Part of a small language model's weights.
Architecture: RMSNorm before each block, rotary positions, untied embeddings, normalized queries and keys.
Training: 1328M tokens, 5105 steps.
MLP neurons of a small language model. Each row is named by its layer, matrix (down: output weights) and neuron, and shows model dimensions 0-127. Each number is 500 + 50 x the weight over its row's rms, rounded and kept within 0 to 999. Numbers have three digits each. A neuron's up and down rows have the sign that makes its largest values positive.
After each neuron's rows, "raises" lists the tokens whose logits its output raises most directly, leaving later layers aside.

L7.down1494:468561537444497494545559523552503469488549501566400456599486509478498426601537456412497436530552445431526401390458452485476454603471521572522552561566494529530475459514609463442539492556603488462419484513437499477501478441408537458507428498424524495547483545523504510458433436461478512516501526449480493446498460620581568579546480502483502499537527464487598484535507423477543507535534
raises: "ising", "istically", "izing", "ly", "istic"

L9.down669:423547465478509575536507504479444457488501448512447513589400472533496566458521447500441513480559502540509410462526571520571504443498542514505445564467477624465524503493550505534400493554575544430455446469485443497439445468526511546476564547529528444482598393516508524477512522556438429473486501473435493499526489373464436646609545571468604528560503488490451513508520502558528542601536
raises: " music", " music,", " jazz", " musicians", " band"

L9.down690:530380534549529516515492449473453537482560459497450413512510495464422536491548508534484435477389554540424426568432517563482545486560450551498510401482536502408440502519456589456504496519427564510519483422540468455491519434419502515555587509481524549492447470474502547554534515475460657493510450571577516406486452421451451483503576442544460549520641552510512489548482509548527555550429
raises: " such", " are", " were", " include", " like"

L9.down963:462512451453529382482551405483456528503434462554490530385558538596452473546379532481453573487471531529565478515400559497516455401543484543431472471462527467507500550527455529471541510558468510533545475583509512438478427491455427502557511567568500451529456571411550496488441542477508538378478536432509501451478424595488456557460523540556457465397445482546497450444446477481575518617441
raises: "on's", "on,", "oo", "on", "ue"

L7.down1561:505421492531549547556405475468541572560576541564502506504312466471539532502543512504497556378486499605572496450454456430492420489556613513483392505434592552429446434517562534465480640452469547470552501535572580508590431467459450463490546424507388436526529524539462509462449526450473427433491426517498477581587426442550570500469464529516469489492494406477502500459576529447436469459506
raises: "e.", "e,", "age.", " it.", "nut"

L6.down1363:492450510550485556526535535403479551471572494463468490488470518499461485408568589477487472499535552535513456502581547510575572611469558563492558465518607537525468518531529490521559470570437532488430558498576523524534482518473478528490643476530432498439472511469552490501452483415578438517459497475649542466400497564490518460527439561558466483509466437437538532516478461412503524553544
raises: " flag", "be", "up", "backs", " background"

L9.down408:582504498594531515489548545496491441471447482556411439476525509527528497574466534560419601463549452537500573495512430513545478460405501568503504451510394590550511506463504508567559496513544572512538495441512519575404500560565500496447495529608491495485531485494525455438545526436461513450501413455517481463497533586565512403537532522485522561510460480456511391460560474387507507454509
raises: "ct", "ath", "ids", "ctions", " molecule"

L9.down106:518522471579560428435483490458469479489472492494538513407556477431416421525506532415414495515390545492558466417451541437557543563445421382493527553488607578466545458538554496532444488484448456610557505442432445513514473449539518498597474493510570482506528524540538470548467484490508500421467421503532392497510532440486511562453611447381558449473512501437557561534482427536497392498533
raises: "ó", "art", "á", "é,", "é"

L9.down1686:515480588473624456483499391402571466553520442428558423457493474397470523503485568531455422486589439492575444446418520529531559493482457451461589461479527464496540571480480561451538468525535559548496469533500496489388534453405394554503568513485517403505473433519471451480565560490513562450473566540550584393488581491466453380484472486447470450455485468500574496465461504533584504573440
raises: "going", "000", "aim", "5,000", "are"

L6.down807:548497536513475505484573540532539506598502531548520556499387477541544498447556518598455492542542532421450486542478484566545628481518513462505441473469513534556484462482555524538424567447495476539501589430465513513490420589511520479519517523490413522617563403476515491417495537513468432491615486457454476512473513521540577494460477512529539480482484464484425500516468542551501520483551
raises: "ments", "ment,", "ment", "ment.", " in,"

L9.down897:507506470538509597489529438537559496522532493461505466542534460450392554420533541421502449509492600514564531562474523481338523496535547462468530519555559441547537478646498478490536527440561482467491459477535586436452580510473494553385530500559547561489454533444468569457547482600526538504517555402536471461467455565476425482509507533408407520558438459573489540546579528500460506551523
raises: " one", ",", " the", " a", "on"

L9.down1181:505411515505431517458595526534460550476499395522466505581560401487436492510480545530552432427462535574610487513490471498478650518497510535457443473551395524509526491452471484460606469547555506461520544535455470535533534516483616518468537532546542587474512508505499597526573536383433492587474464499450474424538441482454629535536584491531444534471523502447450452607523597555640548498494
raises: " themselves", " are", " were", "ets.", "ities."

L9.down264:401410475432465498471425527554554495349449550480425579389445586483555478578471549444561412450500565517508483436390487539402515476399532554344433487466504473503640483472553504545526467476573378489554406473477438497552521467499482580602472502553468477521490443443499415473435484553497499530461447523565477558500533557452493473475494509555402443498481482424469492511600475455424553406539
raises: " year,", " year.", " year", " day,", "orts"

L7.down426:448484505348554535503503462440534576557557635523461484470524459520471473510478455489528557529512445418454493604501525530438435503515499527556516521555579438516524429515453530592390552460491528569327491505469612547646467363546526530464480507445423530444548418551473446527484529486431490541496552514592488436487485507474438439468590427473447515394568523396476523465502512516395461530465
raises: " why", " how", " it.", " events", "ore"

L9.down1053:508569432495464550605494506484527445457436510525550434552534547493430464490574504534454387506514493453505479482499550445525456397417478502542447542484522426465468556477434557540478510531434509418470546524557501627563455464521528452551389523520463535530486492455532455506472495467496546530494478513475529537533550567470565492484517559393456466513547590471418546478449555478471461580527
raises: " times,", " decades", " years", " times", " years."

L6.down220:603551449478449586463457507425443423485440560541572606453459447435561547493422556513472493496441534412512504425456424548500533596456484539457366499456476477455414464534512519476515513475571561545433467617540479561512534561478530412412500526510511468511427560553518611457467460455510405526467534556495443431511434422459610503435424434492518481484489426540560453516416611531507463445515
raises: "ers", "e,", "ow", "ers,", "e."

L6.down1161:506473561421554510600517465473455559547496503623484524538542601378609519508571561531417501475475452475459476566447475578522499555516603552553546475443498506501448480470491524494503575475482509520490491412447545511496500471511562537477528496480494483450428480510521499591484528423458515583443564486491478571439538480499490543574530434547545494439503417557479619469472497495485521523428
raises: " there", " each", " it", " they", " thousands"

L9.down1559:450484461542529409490570496480483570582522447500414508522459555480374517505606506609504497431486489451467511527498536503460511589521559489421423584539473566523544465486461586527510464537496541497508512493619479509510565509586486510533483490573530545447488506509563510497514505426542463541499508478520418509604471512484367597438578480506525509435449532450533444418541501567477558548487
raises: " England", " France,", " France.", " England.", " South"

L9.down228:560484515486547530547458524430483555466584463560512500561470458554439539589539634470554548539516551521503434505546477458451439621592412527555536473561586453509455502481525527451570537470477538482446477493473511477454499567545498494565416520545464512468436388480609509421465545591536519451506594394499471486403529495491616464461558517559480474493483615493453521518522515462525543487446
raises: ".,", "iv.", "L;", ".)", "ived."

L9.down1097:435525513447573544504530437454507490561447561532489427545524530546426450495488518512524548522548511530472383476505465528469567543537528488563539494527524488486577514555431524482562441502558535518476508570487473421534503512516532526496522435466562516584419515451515519494484513478482489530512459486519498453483437580512501468497454544423502466460488428414482500449477477473558521418481
raises: "ğ", "y,", "is.", "is", "on,"

L9.down700:521541445522557500475461498537507433509489378533547548586540441426494557492573478478499467499536578540519464486544408434590493439480547449538487404515486382470548567537477453523536552608532537502499489499524558462631468412515523510502503522556582586466480495533529484478498516493432514486550449560554477546527471497469564501460486516480566493478498502501511517381471443519515405497542
raises: "ings,", "ings", "wards", "li", "als"

L7.down1595:467518466457362444594578627470423489482511492505577412531528501479461488515522563504549489546495637526484451480506504551590492502455453536567456506451508484385405471431539507455491586530461483461416546538509486474464513530417594459431489542475501497616551482471436406574512583521433488444470507594518401502495521470520443524557516499561554473530551505423487550423579604453526445503432
raises: " |", "\n", "\",", "\".", "),"

L9.down1098:484519595515484606518519403450567546509542565482503524554551526444529548443538505482580434613516440406449507455429490498472433490461555508470490487449495462516501515478533491493531560515384478530461513407452497526483548664553452514457493569472523504410482546460519539529478498419457584521550508504508521561524474572462573612592521506536506528439525507578569606486528508561566517555461
raises: "iz", "is", "izing", "ising", "izes"

L7.down915:484447496466547581454462489484481528512611559541627532557523518434505490447555519538537463433566482551496486547443409459438447414499428439547526548465542446514521469475444465554531461539458519528475509450468473494441598494555527525497506417449441519603487549556547533463475491497543464462502432524514526509472531534402445415540478503528431533571477499451481518507520559605496536496452
raises: "0,000", "000", "5,000", " million", "2,000"

L6.down692:551571461497438502567472552480538467517438466539402446480554489497466492504519511490515464450561441425545534545506535380538613375470544509521396502496507550520575447530479542566491547450484485526515431435471487521578405445499500484423537464596523550468495340496494503479470518498608573449484497512592600515580440495454573513566515601485517469499530518364543419595507407480615534514533
raises: "ings", "ings.", "ado", "ater", "ings,"

L9.down1302:529510464425514523443505461471508532558458558463457421512448499562469477486497555535546462442520491496528518555469519535594504481514445522535501512536524481491479470534517528513420553463393623383357526505529447473544446492480568437537438548524529492467525439488527526551562437460519535503519517458470525462552477424475420538408585483554472572467511402479496547494585521476506511474521
raises: " events", " events.", " events,", " Role", " how"

L9.down153:501571572453605543524465534482421468490501478566477488515448591449546446499524543492489460522472462563485485526479483467494565555478461544566498519556445613486504453533497504525472508525517502501533493508527462503486561515415516490509413495451559435527527507506513517493491524432497510472384504429454517499452429516466458506514587469484420432591402553464478549471532483485503501531511
raises: " [", "...", "\"", " my", " our"

L6.down1484:606423449457572465457512500475463521472401464530507459471534541505468472485352465522560461484446558556485588565517501499612529570586438615501550544505477464523481525500602477470540453505416531569601523523479482528528504531411508438512493579469498503533511476518466473438510462511550528519483472529425540492466479505447481556562520491487477561489554502457532520514467502478497478504525
raises: "una", "uss", "igo", "ure,", "enn"

L7.down1310:460464443535548553547518492568451590503527439449539493492501492479473573554455549555543416493534429449485483474467508514480543482510570529490516506544408561544527361367510471510638535552517474414483415475472487442566596497545478498421486532433482490576476535489547402455511449554503448477493426494532490454367452552530470559523516448479475534474494500526461438473505570497546429609536
raises: "ness", " enough", "ness,", "ly", " yet"

L6.down804:474526530562566589484572544538553510508541473509501429449506546542418504435534522489532470429535486501483421436495567526511564524463488467444493484565575634503611501459449456558471600431506556471503521437512534463475493493515436518477512470537562438450432444486492466437464587559544498611559454475500369492402589573602495501504487534447488547447492513471402462574525519514484547490460
raises: "ments", "ction,", "ctions", "ms", "ment"

L9.down443:491468441461530516511463487432417455509523543459520470529461488559552493435419523555525582526513587496509535576567535492463509566599535517579480563579537513456464512495530512475577504494559527487495470581488564557544528507470443502531505464509473489473520473548439547482496557551530537514549413518480514436519524516551505473465420496520528510440536476552489443416461512521611489562520
raises: "yl", "y's", "ically", "arily", "ically,"

L6.down1577:488446471533540477499478490553486463498558525586488539447477469463464543425433448513479502487490445456472544621454533426480502424622545481331510472552505499514549457463508506407414540495462521509476528443546468549514430572491562533460604590448462531435519466455439499445537418495463518478517476563547454362562496484468445503505517452478482555552577471490537463528495486497520519476494
raises: " a", " the", " his", "board", " an"

L7.down489:543467527545496443541532498558478564573566487435489499444508543480499517484472490524538548588524451387483456434461484495564475505548500377545552481585573531585476449480452451549546557458459475463499585521430478406528507435465465568546455475469573580479519423511472473482583559466505511464494511405492549482537501463412517526470434446505494465509503594421394538505476467584500569494571
raises: "'s", " who", "’s", " who,", " (who"

L9.down178:430489561490554423462474463448553486516494427497477456564478553581543413414560554446573452487533471556315452530461500482498524499565458540501528479492520450489440455507457555512464504482498548543445456382520415424514373400448501421582475463466504465524525554516497440557525480441443511436535418534537522528459464504542515535465423478584545466533454518512476484495435523618415503592477
raises: " (T", " (A", " (S", " (C", " (E"

L6.down835:514542584531502568490388471503494565480453554440545473516442457527513570491575518526508565516494489477461537556503528460497532544624450561474435613500442460420451633550484492475506573442515447551531455499518488516490496392459522492553525471503470446469550588519458514546467529434440542493444546468491618559430526580434600472457570533440511478543459497457645392457556489501537509465577
raises: "ically", "ica", "less", "ico", "ically,"